config.toml
n_head = 3
n_kv_head = 3
d_mlp = 1536
vocab_size = 20265
positions = "rope"
attn_scale = 0.0884
parallel_block = true
init_std_down = 0.0
optimizer = "muon_variant"
lr_head = 0.00707
warmup_steps = 200
schedule = "wsd"
decay_shape = "linear"
steps = 5222
dataset = "wikipedia_en"
MLP neurons of a small language model. Each row is named by its layer, matrix (up: input weights; down: output weights) and neuron, and shows model dimensions 192-287. Each number is 128 + 24 x the weight over its row's rms, rounded and kept within 0 to 255.
After each neuron's rows, "fires on" lists the tokens most often at its 100 highest values on Wikipedia text that the model never trained on. A number after a token or word is its count.

L3.up590 [105 120 137 120 142 151 127 153 142 146 137 153  82 130  74 121 148 156 165 137 100 117 121 141 146 137 120  95 153 135  93  77 112 112 138 141 107 126  87  92 119 112 143 121  85  96 133  79 101 109 139 122 108 141 124 170 129 109 147  93 151  98 130  92 126 134  85 179 173 120 158 180 131 115 119 168 131 147 127  76 139 115 123 132 175  91 120 122 177 153 155 127 147 143 128 110]
L3.down590 [103  92 160 131 121 138 132 136 111 134 135 126 124 108 151 105 148 158 128  88 137 129 106 113 136 122 136 141 174 158 109  50 131 118 155  95 123 125 106  85 116 170  92 128 119  93 127 163  60 150  88 167 123 154 107  96 115 120  82 124 150 144 110 126 115 125 108 142 144 153 140 144 117 137 143 147 161  96 137 141  93 109 128  86 121 108 136 120 118 140  69 120  72 129 106 136]
fires on: " of" 54, ":" 16, " de" 6

L3.up807 [126 139 102  81 102 126 167 155 107 102 131 124  79 134 113 142 178 128 128 140 137  95 165 115 140 133 105 157  98 148 119 119 137  91 139 139 117  96 131 155 109 121 157  90 151 120 137 110 145 142 160  91 137 142 112 146 117 130 140 142 168 156 147  99 118 123 105 147 131 134 163 141  76 137 126 116  81 116 118  84 120 104 155 137 132 125 118 122 160 106 101 159 121 140  99 149]
L3.down807 [135  91 135 112 119 129 128 144 123  86 182 127  90 173 168  92 120  98  96 131 144 133 144 111  78 109  71 110 154 148 104 106 144  92  90 123 109 104 142 124 144 184 135 120 163 140 106 174 121 145 144 148 139 132 141 116 133 113 121  78 104 134 139 111 136 152 138 164 130 143 139 161 108 132  96 132 107 136 157 164 143 146 114 102 142 133  88 116 125 118 137 117 133 147 122 107]
fires on: ":" 76

L3.up517 [ 99 172 122  93 152 150 109 143 143 142 110 117 104 110 128 113 149 161 147 147 179 149 134 109 152 144  99 133 111  81 135  80  91 141 117 138 100 101 121 118 157 125 161 127 144 157 165 134 118 139 131 146 112 149 109 122  88 148 151 129 156 167 138 178 119 101 147 129 120 144 108 141  80 115 124 150 142 121 168 115 121 167 173 152 117 125 126 136 122 108 173 119 152 137  84 126]
L3.down517 [ 77 100 142 156 122 151 107 118 149 177 179 128 140 110 128 115 153 147 113 145 141 121 161  98 130 136 129  97 133  96 158 109 114 117 155 126 133 138 129 142 124  76 127 112 105 132 115 153 112 201 109  97  81 131 125 116 125 144 120 128 152  86 123 178 108 117 157 163 160 135 169 119 116 146 122 157 116 103 126 141 192 102 145 133  79 137  98 177 151 111 161 125 116 161 127 145]
fires on: "\n" 54, "." 5, "d" 5, "E" 4

L3.up71 [137 166 130 131 142 133 129 139 139 161  86 130 143  99 142 138 161  80 157 172 134 134 198 142 137  64 104 120  89 137 122 102 131 160 115 164 130 112 116 182 146 110 135 163 119 144 115 128 164  91 100 133 124 106 162 109 134 119 104 162 122  94 154 134 129 131 160 149 137 109 115 138 135 153 158 110 111 155 178 152 116 134 136 120 103 129  92 135 106 133 146 111 178  83 120 164]
L3.down71 [ 97 119 126  72 132 147 117 130  98 122 146 120 127 104 121 150 151 110 110 124 116  72 122 119 158 126 133 148 151  88 148 125 111 126 122 171 109 128 103 111 125 117  72 138 165 146  91 134  88 167 130 119 108 154 127 145 102 148 182 106 149 147 105 117 126 105 132 141 104 125 164 136 150 151 147 113  97 117 144  95 155 127 157 101 128 101 125 148 149 117 152 140 131 151 123 122]
fires on: "==" 73, ";" 15

L3.up280 [124 144 151 106 128 150 121  85 128 123 153 121 134 135 129 116 151 153 147 124 127 155 115 122  99 150 124 138 119 171 130 106 105 162 102 131 119 154 197 150 128 175 136 139 138  87 152 124 133 109 100 152 132 124 166 118 111 127  97 143 129 115 133 136 129 120 147 132 123 117  89  83 131 164 166 130 132 109 132  82 137 147 132 133 150 135 153 106 145 114 168 145 121 147 132 162]
L3.down280 [151  98 178 132 155  84 124 135 173 139 132 122 120 124 112 110 174 118  82 127 116 130 139 138 127  97 110 141 139 112 114 119 128 129 151 109 159 106 111  93 125 141 165 142 135 136 134 137 140 105 128 115 159 134  93 137 100 119 170  75 105 128 141 157 136 118  77 107 160 159 158 132 131 109 159 120 133 179 138 126 105 110 139 145 117 126 143 127 133 119  85 124 147 152 174 112]
fires on: "L" 19, "A" 17, "P" 13, "E" 13, "D" 6, "N" 6

L3.up1504 [ 97 103 130 134  97 131 145  98  97 124 105 115 142 148 132 149 163 106 117 128 112 123 162 128 102 112 110 146 133 153 160 124 107 143 130 155 108 135 169 160 166 130 101 189 159 168 143 126  80  82 121 131 130 160 132 117 127 131 129 112 101 169  82 115  95 116 132 113 123 135 108 130 112 132 125  85 123 115 130 198 132 109  98 188 146 121 106  95  94 102 137 129 193 137 117  93]
L3.down1504 [108 152 141 137 118 193  98 122 128 100 166 142 122 151 135 120 127 158  92 101 120 130 181 131 128 112 111 161 146 127 127  90 139 159 163 123 109 158 126 144 156 162 147 112 116 101 111 161 108 108  93 126 112 169 170 123 115 132 117 144 135 164 100 122 101 140 109 101 157 144  89 121 135 142  92 115  89  81 120 123 151  55 123 100 137 127 140 117 144 132 120 142 137 136 129 132]
fires on: " from" 27, "-" 27, "." 10, ":" 6

L3.up842 [121 145  72 117 130 141 121 122 114  81 146  96 138 176 144 146 150 125 156 151 119  99 144 130 103 149 134 125 131 109 151 105 121 131 157 162 127  85 138 142 124 148 146 123 131 112 144  94 104 121 131 127 118 109  85 151  88 151 157 156 130 149 154 113 125 148 138 102 154 114 152 125 155 118 149 119 137 139 142 167 158 159 114 178 137 114 125 144 153 125 145 128 165  99 108 149]
L3.down842 [134  89 121 125 107 103 143 117 163  96 139 116 145 114 139  93  93 116 146 112 116 113  96 130 161 174  85 121 105 101 134 162 105 122 143 153 122 131 172 144 112 114 139 139  94 137 174 129 124 120  69 125 127 101 164  74 118 139 176 129 130 133 150 103 127 121 134 132 121 187 130 109 158 138 136 122 135 114 132  96 127 135  97 127 118 158 101 132 116 126 119 144 163 125 113 158]
fires on: "-" 55, "." 20, " re" 12, "re" 5

L3.up402 [136 157 176  87 140 127 125 110 113 124 117 148 129 128 162 101 122 170 142 117 160 122 132 102 152 110 141 135 133 130  96 179 139 127 130 157 125  67 116 130 139 148 134  91 164 114 108 115 123 119 137  96 130 123 127 133 118 117 155 124 131  99 152 184 135 108 137 127 109 132  98 110 160  97 154 147 153 141 104  68 126 129 131 148 115 100 131 111 106 156 108 134 135 173 125 130]
L3.down402 [119 103 115 118 147 110 154 156 115 139 145 128 143 107 175 111 123 119 154 120 104 122 120 146 149 132 129 135 114 118 141 139 136 120 100 146 134 162 103 103 164 112 119  86 140 129 124 142 114 104 131 134 126 147 134 128 132 112 105 120 107 188 137 129 122 149 128  97 115 129 145 113 136 125 105 125 101 149 108 154  82 101 116 127 134 125 122 114 205  95  98 104 120 136 119 124]
fires on: " |" 67, "'" 7, "ști" 4

L3.up282 [155 137 105 119 155 165 133 135 132 150 125 143 153 119 128 131 113 141 107 120 112 151 132 123 159  92 112 168 159 105 133 112 133 108 110  99 147 113 168 143 113 123 123 129 157 118 177 139 123 133 147 123 144 171 153 100 130 139  98 161 108 107 150 150 120 107 129 156 154 103 102 162  88 152  81 139 126 105 162 134 117  99 104 141 107 134 101 103 148 139 154 142 135 123 121 113]
L3.down282 [ 73 138 131 149 120 136  96 104 116  83 102 122 157 115  95 154 107 114 151 132 102  83 140 102  89 100 119 116 155 119 121 130 137 108 167 141 117 155 159 108 141 105 114 120 149 113 133 122 104 129 138 106 113  94 126 177 118 131 100 159 117 167 126 109 142  90 144 122 108 150 111 134 129 113 142 118 127 129 159 134 125 146 201  80 131 128 126 143 125 192 103 145 131 114 142 106]
fires on: "." 21, "b" 20, "u" 6, "c" 4, "ric" 4, "t" 4

L3.up563 [131 143 141 127 118  86 126 145 161 119 153  97 158 138 144 136 151 145 181 114 116  87 131 129 142 133 101 119 130 103 115 139 105 113  64 139 129 157 149  93 152 117 122 117  89 155  81  92 131 139 140 117 199 135 116 127 105 139 114 141 175 137 135 120 157 164 134 139 144 153 129 138 111 121 202 172 141 126 134 127 154 131 116 150 114 141 142 139 151 120 164 136 127 120 106 164]
L3.down563 [132  92 140 136 171 154 129 121 183  77 114  93 103 121 137 104 126 140 102 120 116 148 147 118 141 143 138 135 168 113 116 147 140  95 178 114  86 149  94 127 191 143 150 147  98 135 162  71 143 113 123 163 126 132 126 130 134 111 127 123 125 140 117 109 128 150 112 146  93 176  95 113 118 138 106 117 106 110 151 119 157  88 129 151 148 120  88 164 100 118 119 149 110 142 152 119]
fires on: "or" 19, " Gr" 9, "2" 7, " cor" 7, "ide" 5, "og" 5

L3.up123 [159 139 162  99 159 131 135 150 154 129  97 166 167 120 136 132 153 104 137 137 143 107 147 163 138 146 116 130 123 138 143 119 131 104 177 138  92  86 131 164 120 187 130 138 143 111 112 183 116 125 147  89 117 156 130 157 108 139  98 131 164  99  91  65 115 119 110 111 131  93 141 131  85 135 166  79 167  77 113 145  92 127 140 111 109 156 134 101 130 109 138 129 158 109 132  89]
L3.down123 [107 151 147 147 124 147 156  91 158 150 152 126  99 125 132 128 104  82 170 115 113 101 155 117 135 141 135 113 140 114 146 105 136  98 164  85 118 123 119 119 121 134 173 103  96  97 142 105 118 115 117 109 141 102 141  95 122 159 111 162  89 133 116 131 113 101 145 113 123 112 141 130 138 114  90 133 129  82 164 112  92 125  95 122 154 107 101  95 129 121 126 123 142 146 148  98]
fires on: " and" 22, ":" 16, "|" 10, " to" 8, "-" 6, " The" 4

L3.up39 [139 152 138 150  94 144  94 106  91 158 151  86 117 163 133 134 122 141 154 110 104 105 160 117 144 117 146 104  95 148 134  92  91 100 118 108 144  83  97 127 124 122 124 132 125 143 128 157 141  70  95 130 134 107 123 142 162  91 120  96 138 123 133 115 136 105  68 135 112  89 131 147 145 128 140 120 127 189 138  99 149  88 184 117 128 123 198 168 145 144 133 125 112 152 157 112]
L3.down39 [136 138 178 135 124  95 122 148 101 130 125 114 100 124 132  89 116 136 115 151 159 106 111 132 110  85 175 119 103 167  96  97 104 102 127 127 177 118 115 136 115 135 125 112 147 119 135 152 145 125 104 173 153  66 142 144 154 101 126 129 163 157 145 155 138  84 135 149  73 100 155 157 178  97 104 119 172 169 141 119 113  76 143 109 142  82 138  89 124  99 129 132  72  97 125 146]
fires on: " |" 29, "|" 13, " –" 12, " Gold" 4, "'s" 4

L3.up799 [130 118 112 159 145 177 109 133 133 119  45 120 166 131 113 116  98  94 163 126 178 171 136 131 123 123 144 119 129 104  98  72  96 123 124 125 159 121 104 121 180 155 106 135  94 162 137 148  95 127 123 153 128 109 121 134  93 161 149 150 150 154 122 153 130 118 141 141 153 140 119 157 171 150 114 111 126 100 156 111 147 154 161 139 127 135  78  94 144 150 127 145 145 132 149 129]
L3.down799 [ 80 135 103 173 161 114  84 140 147 134 161 110 118  87 162 144 115 146 114 117 156  90 133 116 122 128 113 135 119 106 114 160 115 103  93 147 155 144 139 117 140 146 148 163 136 141 107 174 136 163 126 149 144 118 136 149 128 144 110 102  79 119 110 121 134 105 121  95 113 143 118 161 151 114  79 126 139 135 145 136 171 134 133 103 155 118  83 165 183 142  97 101 109 119 164 129]
fires on: ";" 42, "." 21, "\n" 14, " where" 12

L3.up709 [141 131  96 129 141 140 107 156  87 131 142  90 130 103 119 128 138 112 113 128 147  84 130 101 158  75 131 176 132  96 109 118 129 125 144 179 128  70 128 119 161 110 162 112 134 103  54 106 129 150 132 146 126 182 153 119 147 137 144 170  89 160 164 104 160 117 100 184 133 107 140 109 128 136 115 108 119 113 119  94 140 124 120 100 141 138 117 140 123 132 102 127 117 112 127 135]
L3.down709 [162 104  94 189  85 135 111 148 129 146 114 164 138 142 123 150 150 107 133 136 111 146 124 105 110 151 119 122 133 157 142 162 150 107 163 148 145 162 104 121 124 144 111 117  93 157 125 129 116 151 112 178 102 107 110 131 104  90  75 114 115 118 131 171 123 138 128 132 143 146 152  89 148  99 119 116 158 166 116 122 120 148 151 134 113 128  84 113 100  99 147 144 210  95 115 147]
fires on: "\n" 35, " well" 11, ":" 9, "'" 8, " than" 6, " un" 6

L3.up1269 [123 119 154 160 138 113 135 137 167 114 111 145 133  84 152 147 205 130 135  82 105 128 128 133 159 111 110 108 155 154 140 143 129 138 103  86 168 108 137 154 105 115 173 138 128 130 113 114 144 110  84 164 100 110 229 114 108 100 101 133 114 119 147 107 125 112 112 179 144 154 114 146 184 152 133 110 108 130 157 163 135 128 124 111 138 169  66 157 127 132 137 112  76 127 133 116]
L3.down1269 [ 98 114  92 107 113 133 124 130 131 130 159 128 132 153 116 133  91 111 117 133 176 138 150 124 114 142 144 161  82 100 116 122 170 121 154 153  92 136 120 126 125 178 113  82 137 125 169 137 108 138 135 110 167 129  62 139 144 138 162 112 136 119  95 144 130 143 132 116 127 105 150  83  84  85 116 121 166 128 156 104 113 146 105 116 105 123 186 102 124 114 158 124 165 137 147 127]
fires on: ";" 14, "|---|---|---|---|---|" 14, "|---|---|---|---|---|---|" 13, " in" 9, " to" 9, " of" 7

L3.up234 [108 116 135 150 120 138 130 136 111 141 103 100 153 143 118 152 126 104 154 138 140 106 121 159 112 119 136 116 135 122 147 116 150 125 132 114 149 112 162 136 107 133 161 141 118  99 142 100 110 129 161 102 138 175 139 122 149 136  70 153 159 104 165 161 153 204 150  93 135 153 101 150 117 163  91 122 151  87 132 159 169 152 140 155 141 156 152 126 136 107 166 198 160  82 123 178]
L3.down234 [135 122 127 103 129 126 107 132 118 158 143 157 196 119 119 111 155 119 134 156 133 174 131  60 149  85 136 119 102 111 148 160  89 158 135 155 119 134 132 107 106 128 119 124 109 126 131  97  73 150 128 178 125 139 134 180 132 117 154 128 155 147 140 120 131 162 137  86 113 142 120 104 100 119  72 126 114 104 126 165 112 142 105 118 110 123 160 157  63  94 106 100 156  74  93 153]
fires on: "-" 42, "==" 25, "." 8, "\n" 8, " |" 7, ":" 4

L3.up1089 [ 87 168 142  87 139  98 166 129  94  84  97 115 124 122 131 112 133 138 142 127 119 122 139 126 147 104 154 129 153 154 162 105 124 126 136 125 118 146 159 117 102 152 146 180 123  84 116  93 168 136 184  96 121 101 163 185 141  75 156 136 142 102 170 119 146 141 131 133 125  96 120  92 146 107 142  99 141 124 171 123  96 102 146 178 122 155 100 119 133 181  98 131 129 164 109 102]
L3.down1089 [102 120 140 106  97 135 139 133 162  79 105 148 155 133 121 148 107 226 136 148 103 137 165 127 124 115 120 145 153 131 165 142 153  99 180 143 135 110 102 128 110 164 151 152 118 141  99 122 127 110 164 113 128 117 151 149 108 134 123 113 107 124 115 112 126 142 120 128  77 163 180 101 137 132 149 117 119 109 136 180 110 104 120  98  83 122 115 127 115 186 115  91 142 121 129 171]
fires on: " |" 36, "'" 31, "00" 5

L3.up599 [137 145 187 142 122 120 121 111 140 107 148 106 127  70 133 126 165 155 119  92 169 124 130 108  75 123 153 149 123 126 145 135 154 147 129 124 117 102 166 110 112 126 141 137 166 124 128 175 147 113 106 177 148 126 110 127 103 144 142  82 148 109 121 139  96 109 129 129 103 143 130 142 100 137 174 114 109 166  99 151 160 162 137 120 164 131 155 131 145  78 142 133 111 152 173 145]
L3.down599 [118 138 130 109 118 143 143 129 131  97 150 136 153 113 134 123 122 115 115 130 124 155 149 129 171 126 135  92 158 148 125 127 136  89 151 115 125 132 102 109  81 139 145 122 159 111 143 126 120 142 131 164 123 146 139 129 148 104 139 117 126 106 181 174 120 150 120 160 121 129 112  88 138 104  76  96  87 146 119 107 108 109 165 144 111 109 159 116 124 109 146 111 142 140 126 152]
fires on: "P" 14, "H" 13, "K" 11, "O" 8, "E" 6

L3.up526 [164 129 107 104 140 124 137  88  92 124 157 124 134 132  86 134 105 142 175 118 109 117 119 147 138 146 111 128 117  90 117 120 110 123 129 127 125 100 142 130 122 138 142 117 129 104 120 116 173 109  95 103 103 127 122 185 130 144 176 123 141  86 111 110 167 108 147 118 114  75 146 130 134 142 138 135 150 136 109 110 128 130 141 131 141 149 131 119 127 137 110  92 151 134 123 113]
L3.down526 [127  76 133 116  98  79 130  84 124 103 137 169 136 144  58 177 125 151 181 141 116 180 165 128 136 112 115 110 124 124 131 142 139  96 129 130 152 143  59 117  92  85 134  99 128 129  89 109 107 115 113 117 155 136 122 151 134 129 149 131 107 124 162 128 118 154 116 139 117 155 151 107 136 120 114 104 121  72 131 145 141 113 165 131 158 118  72 137 119 121 125 101 126 128 179 129]
fires on: " |" 41, "p" 8, " app" 5

L3.up1308 [149 141 154 152 131 132 165  90 137 115 159  98 103 115 149  88 135 160 139 115 111 163 137 145 123 145 141 125 102 187  96 126 133 136 130 115 125 115 144 137 127 123 151 115 141 150 145 118 135 127  85 183 122 146 103 119 156 141 138 130 131 141 127 160 164 153 146 120 112 137 145 155 143 148 138 124  93 114 141 148 101 148 144 119 101 104  72 147 102  95 129 137 123 145  84 112]
L3.down1308 [116  67 113 174 156 151  91 141 117 128 133  94 138 120 205 111 146 176 116 134 132 125 130 121 177 103  81 126 111 122 122 109 125 164  77 142 162 130 118 142 118 123 102 114 112 120 171 145 116 119 151 188 118 147 131 145 123 118 115 127 156 116 137 149 135 130  98 144 133 149  93 106 134 139 150  89 148 140 129 167 129 139  95 149  94 129 115 144 135  50 117 141 135 116 147 105]
fires on: "," 22, ":" 14, ";" 11, "apo" 5, "el" 5, " According" 4

L3.up325 [110 152 209 119 156  98 107 141 116 101 140 157 154 124 151 110 137 158 132 159 159 113 152 123  94 122 138 166 125 132 140 147 130 110 120  83  84  90  96 123 146 118 117 106 138 114 148 139 183 130 180 112 104 118 117 153 131  98 129 112 117 120 139 133 127  98 130 148 124  99 122 132  86 109 114  97 155 142  85 151 118 111 122 171 107 102 124 142 122 172 110 140 114 130 129 132]
L3.down325 [151 135 131 110 138 124 151 112 148 163 118 134 146  94 119 112 138 117 114  82 133  90  90 132  97 160 119 123 109 111 101 126 116 125 104 114 112 133 136 128 105 123 128  98 119 163 170  96 137 116 149 138 111 122 122 126 164 121 127 155 114 139 117 120 113 167 159 164  86 140 114  80 148 106 166 141 180 137 120 127 160 156 132  86 125  84 147 117 132 143 150  97 146 105 158 114]
fires on: " |" 48, "j" 6, ":" 6, " females" 5

L3.up80 [128 145 140  99 151 128 145 123 126 131 102  95 171 107 162 107 149 145 113 155 130 134 143 131 173  62 117 130 152 152 150 140 103 166 139 157 123  95  99 126 162 135 132 166 164 167 111 121 136 153 123 119 124 119 140  90 142 139 139 126 151 108 180 154 135 154 145  94 163 126 116 141 173 156 111 149 127 117 165 123 125 137 140 149 122 113 122  90 115 127 147 111 140 132 169 122]
L3.down80 [141 148 189 124 143 167 126 126 102  99 132 113 143  98 160 133 145 153 117 185 118 114 163 125 150  68 152 128 145 145 150 151 107  86 113 131 104 126 146 136 150 110 140 165 106 167 101 119 122 147 123 118 150 146 145  99 133 144 132 137 129 131 146 107 128 155 177 148 139 137 165 127 109 126 146 129 112 134 144 105 135 140 147 113  90 112 144 145 168 113 152 154 154 129 142 148]
fires on: "." 49, "\n" 38, "\"." 4

L3.up1068 [118 163 157 108 125 162 119 109 166  95 159 137 167 151 118 117 128 145 140 145  85  88 126 132 122 116 143 142 110 132 105 125 116 151  90  88 106 120 202 122 105 131 124 134  91 135 116  93 108  93 117 128 165  77  64 129 110 118 163 148  85  87 115 141 105 122 132  95 137 126 142 127 109 127 170  82 141 122  90 151 128 136 147 150 134 146 120 104 171 161 103 141 134 135 146 116]
L3.down1068 [154 118 154 103  98 118 143 103 103 131 139  94 157 124 164 146 142 154 121 121 121 131 148 195 125 105 108 112 134 135 102 141 137  86 122 143 151 163 136 143  90 145 106 121 122 127  84 147 161 142 138 143 150 137 168 141 131 112 145  70 137 158 134 150 121 147 139 128 137 121 140 156 143  94 180 124 114 136 129 165 161 131 169  85 150 110 113 155 104  81 163 119 106 125  98 132]
fires on: "-" 34, "." 16

L3.up555 [159 141 168 152 137 141 177 139 132 144 119  67 115 141 156 147 138  95 121  99  76 105  93 128 181 148 114 177  87 121 119 100 186 144 129 157 184 112 119 172 140 135 112 178 132 119 129 117  91 121 120 102 108 139 149  93 163 119 128 173 153 112 150 170 146 127 106 138 100 119 121 111 115 142 146 117 150 128 131 139 127 118 149 120 152 112 151 145 155 138 109 101 141 128 144 127]
L3.down555 [131 130 106  95 114 121 136 133 134  94 143 130 115 143 141  94  77 104 125 129 164 118 168 154 111 132 116  91 132 169 145  88 180 120 137 116 142 166 122 154 129 101 120 184 106 150 172 119 121 125 109 115 114 130 100 103 159 152  90  89 155 146  86 145 115 140 162 104 105 134 165 100 123 148 121 124 162 137 149 178 130 124 122 121 129  98 133 133 104 148 113 114 117 170  93 127]
fires on: "S" 27, "I" 10, "A" 9, "V" 7, "Y" 7, "C" 7

L3.up524 [142 133 148 155 119 108 137 122 119 116 149 159 128 131 140 101 117 109 118  79 127 109 135 113 133  54 139 113 177 110 116 132 131 110  87 129 144 167 130 127 131 160 157 131 139  82 136 103 116 149 149 104 140 132 110 111 115 116 135 124 135 118 117 117 114 165 115 153 159 138 152 129 130 109 134 163 143 102 125 129 159  90 111 116 112 110 108 114 112 130 191 131 143 148 126 139]
L3.down524 [103 134 163 142 105 180 129 125 137 133 113 122 133  79  92 115 149 168  86 126 145 111 155 130 104 126 129 138 172 119 169 144 106  80 170 141 136 118 120 175 143 143 176 123 119  97 143 154 115 116 137 116 170 152 136 115  81 133 132 153 119  97 169 118 140 120 102 163 101 141 125 117 117  87 130 120  93  92 129  98 134 168 124  75 168 102 156 117 119 136 168 121 164 149 148 121]
fires on: "." 34, "'" 19, " &" 8, "c" 6

L3.up1188 [117  97 107 126 172 145 138 141 185 131 130 130 120 143 125 117 117 157 126 107 114  99 124 126 122 128  99 173 163 155 102  89 108 138 119 139 121  93 130 116 137 160  86 120 100 162 139 147 128 113 116  98 154 139 142 150 125 121 141 127 157 125 102  85 125  85 135 142 113 137 169 134 140 137 132 149 107 108 137 124 115 120 141 158 114 143  88 100 135 126 136 144 110 132 176 136]
L3.down1188 [146 153 104  73 107 123 136 110 112 145 122 102 133 171 139  97  87 170 145  83  92  85 145 112 156 104 148 100 124  90  87 148 132  90 162 123 128 151  90  97  78 124 125 119 193 102 176 132 148 147 115 122 124 139 129 141 130 145  92 175  97 130 170 157 133 120 134 165  65 141 101  99 149 114 156 122  95 132 118 127 158 139 163 158 113 123 145 118 122 138 177 135 127 125 145  77]
fires on: ";" 27, " |" 26, "(" 10, " R" 5, "or" 4

L3.up378 [103 155 109 135 130 120  93  76 150  69 141  87 120 149 121 126 151 125 139 123 132 128 165 149 112 152 176 148 100 172  89 142 143 182 127 119 116 120 107 111 149 153 126 113 121 134 130 109 130 120 101 106 184 112 108 137 138 156 134  99 121 116 128 131 112 162 136  76 131 117 114 143 114 128 144 130 167 115 114 124 125  98 126 136 122 121  97 165 143 142  81 154  39 154 140  66]
L3.down378 [119 133 131 144 133 120 101 106 109  79 140  79 140 139 181 109 124 133 122 141 113 157 160 122 139 105 135 122 130 133 104 163 114 159 115 126 132 145 155 114 157 121 130 149 139 120 110 149 109 161 109 135 136 105 130 121 144 133 111 141 120 147 107 138 131 124 148 155 127 119 117 128 148 168 152 119 131 100 140 149 108 168 115 148  91 157  78 142 104 147 148  89 126 131 116 106]
fires on: "," 53, ";" 14, ":" 10, " and" 7, "." 5

L3.up25 [139 144  90 105 102 114 111 137 141  66 144 101 121 102 112 138  94  49 129 121 115 107 137 113 148 101 124 144 134 124 121 115 111 122 130 136 157 121 122 127 136 104 133 147 130 137  86 116 146 144 156 133 109 153 136 180 131 128 120 111 143 132 109 125 111 140 153 177 117 171 134 147 137 114 136 151 150 133  99 121 134 108 158 136 136 136 140 131 122 147  87 134 121 151 104 109]
L3.down25 [166 119 160 115 157 147 126 128 135 103 116 167 138 100 121 122 135 116 121 125 140  98 215 113 147  96  95 128 134 124 110 130 149 133 120 117 159  95 113 154 148 114 133  94 118 134 114 163 138 163 163 161 144 108 131  93 148 130  82 103 124 157  72 155 140 145 146 149 176 163  93 140 118 181  89 101 134 140 116 150 108 125 106 126 119 146 125 114 117 100 127 154 126 139 127 128]
fires on: ":" 59, "." 6, "0" 5, "w" 4

L3.up1183 [115 153 151 112 125 168  87 113 119 130  63 105 115 130  82 143 110 131 132 131 147 150 140 122 122 176 146 147 116 162 118 131 110 157 137 112 104 137 140 119 125 165 120 188 125  42 184 164 103 107 137 119 114 160 143 174  95 142 123 105 163 129 161 143 158 133 134 118 128 142 100 116 149 127 143  96 162  93 161 136 135  92 117 136  94 139 132 116 128 152  95 120 144 114 134 145]
L3.down1183 [138 149  90 132 164 115 157 124 118 148 127 129 129 111 169 134 138 129 101 120 120 108 129 132 143 136 113 143 115 119  98  97 120 121 121 120 174 120 174 126  86 105 112 113 139 163 104 147 136 134 128 132 106 176 124 139 118 107 154 176 129 144 140 162 105 145 119 150 160 149 129 135  91 145 102 130 144 132 105  97 124 147 141 139 123 124  98 122 140 178 147 108  96 108 120 140]
fires on: " time" 14, " as" 11, " from" 10, "—" 7, " fact" 6, " age" 6

L3.up69 [137 139 187 134 155 124 134 146 133 120 114  96 144 166 172  95 149 125  98 101 131 134 129 162 103 104 157 132 111 116 164 133 127 135 143 110 123 115 162 178 161 141 118 144 130 157 135  91  83 128 111 141 139 146 114 122 112 140  96  84 148 115 130 126 131 131 111 158 116 136 189 119 134 160 140 140 150 122 172 121 144 188  85 160 159 113 140 112 173 133 137  94 123 150  99 109]
L3.down69 [155  93 131 130 127 118 145 160 125 161 123 164 175 137 136  93  80 123 150 114 147 180 123 152 111 137 133 118 120  84 158  98 134 114 182 104 116 135 136 128 142 145 155 149 122 110 152 162 120 145  78 105 134 126 110 105 135 118 104 150 135 136 102 144  89 149 106 104 172 142 176 124 135 153 132 118 134 114 178 156 138 147 150 141 134 145 101 143 164 156 112 157 135 123 124 158]
fires on: "S" 32, "C" 14, "A" 13, "P" 6, "o" 6, "J" 4

L3.up1497 [154  92 133 131 163 129 139 167 122 158 136 127 135 123 114 128 121 154 165 117 106 108 113 107 119 141 121 141 142 127 147  91 126 114  83 135 111 101 141 100 146 145 123 153 123  95 119 110 130  88 137 158 140  80 106 143 150 101 145  89 140  92 112 117 187 145 159 117 130 129 118 118 169 143 151 109 118 156 166  96  76  86 132 162 146 144 122 123 105 172 175 143 113 137 147 127]
L3.down1497 [108 116  92 122 149 122 153 134 135 113 122  93 129 112 114 115 106 127 132 134  84 118 131 122  96 162 177 133 135 141 146 141 105  93 111 114 128 141 114 139 112 148 168 126 138 136 117 159 105 149 143 138 153 123  90  95 148 120 118 120 119 136  98 104 140 156 145 139  87 127 121 106  98 126 125 154  98 121 139  95 115 150 158 120 136 114  97 134 113 132 166 102  68 135 154 114]
fires on: " L" 86, " |" 4

L3.up1526 [152 148 130 101  97 136 143 100 105 125  83 159 135 152 142  97 187 143 145 160 145 153 163 141 101 102 133 110 112 169 117 130 120 184 129 104 115 132 152 137  93 157 164 104 133 101 107 137 110 154 157  85 122 152 140 173  87 131 136 110 144 133  92 100 119 112 128 145 128  77 128 112  80  90 149  82 132 130  72 127 131 127 132 139 112 120  88 109 141 139 136 172 104 155 130 151]
L3.down1526 [145 139 137 133 155  79 155 128 178 100 146 146  97 120 124 106 144 150 120 135 149 100  88 156 171 108 115  94 133 136 111 138 131 123 128  70 102 129 128 131 152 140 153 166 144 144 127 157 102 136 142 100  93 151 124 127  91 104 120 119 116 152 103 137 166  96 162 127 128 115 105 155 141  71 140 136 105 129 100 138 115 102 124 133 126 132 134 120 128 118  80 102 141 133 101 172]
fires on: " |" 54, "-" 10, ":" 5, "/" 4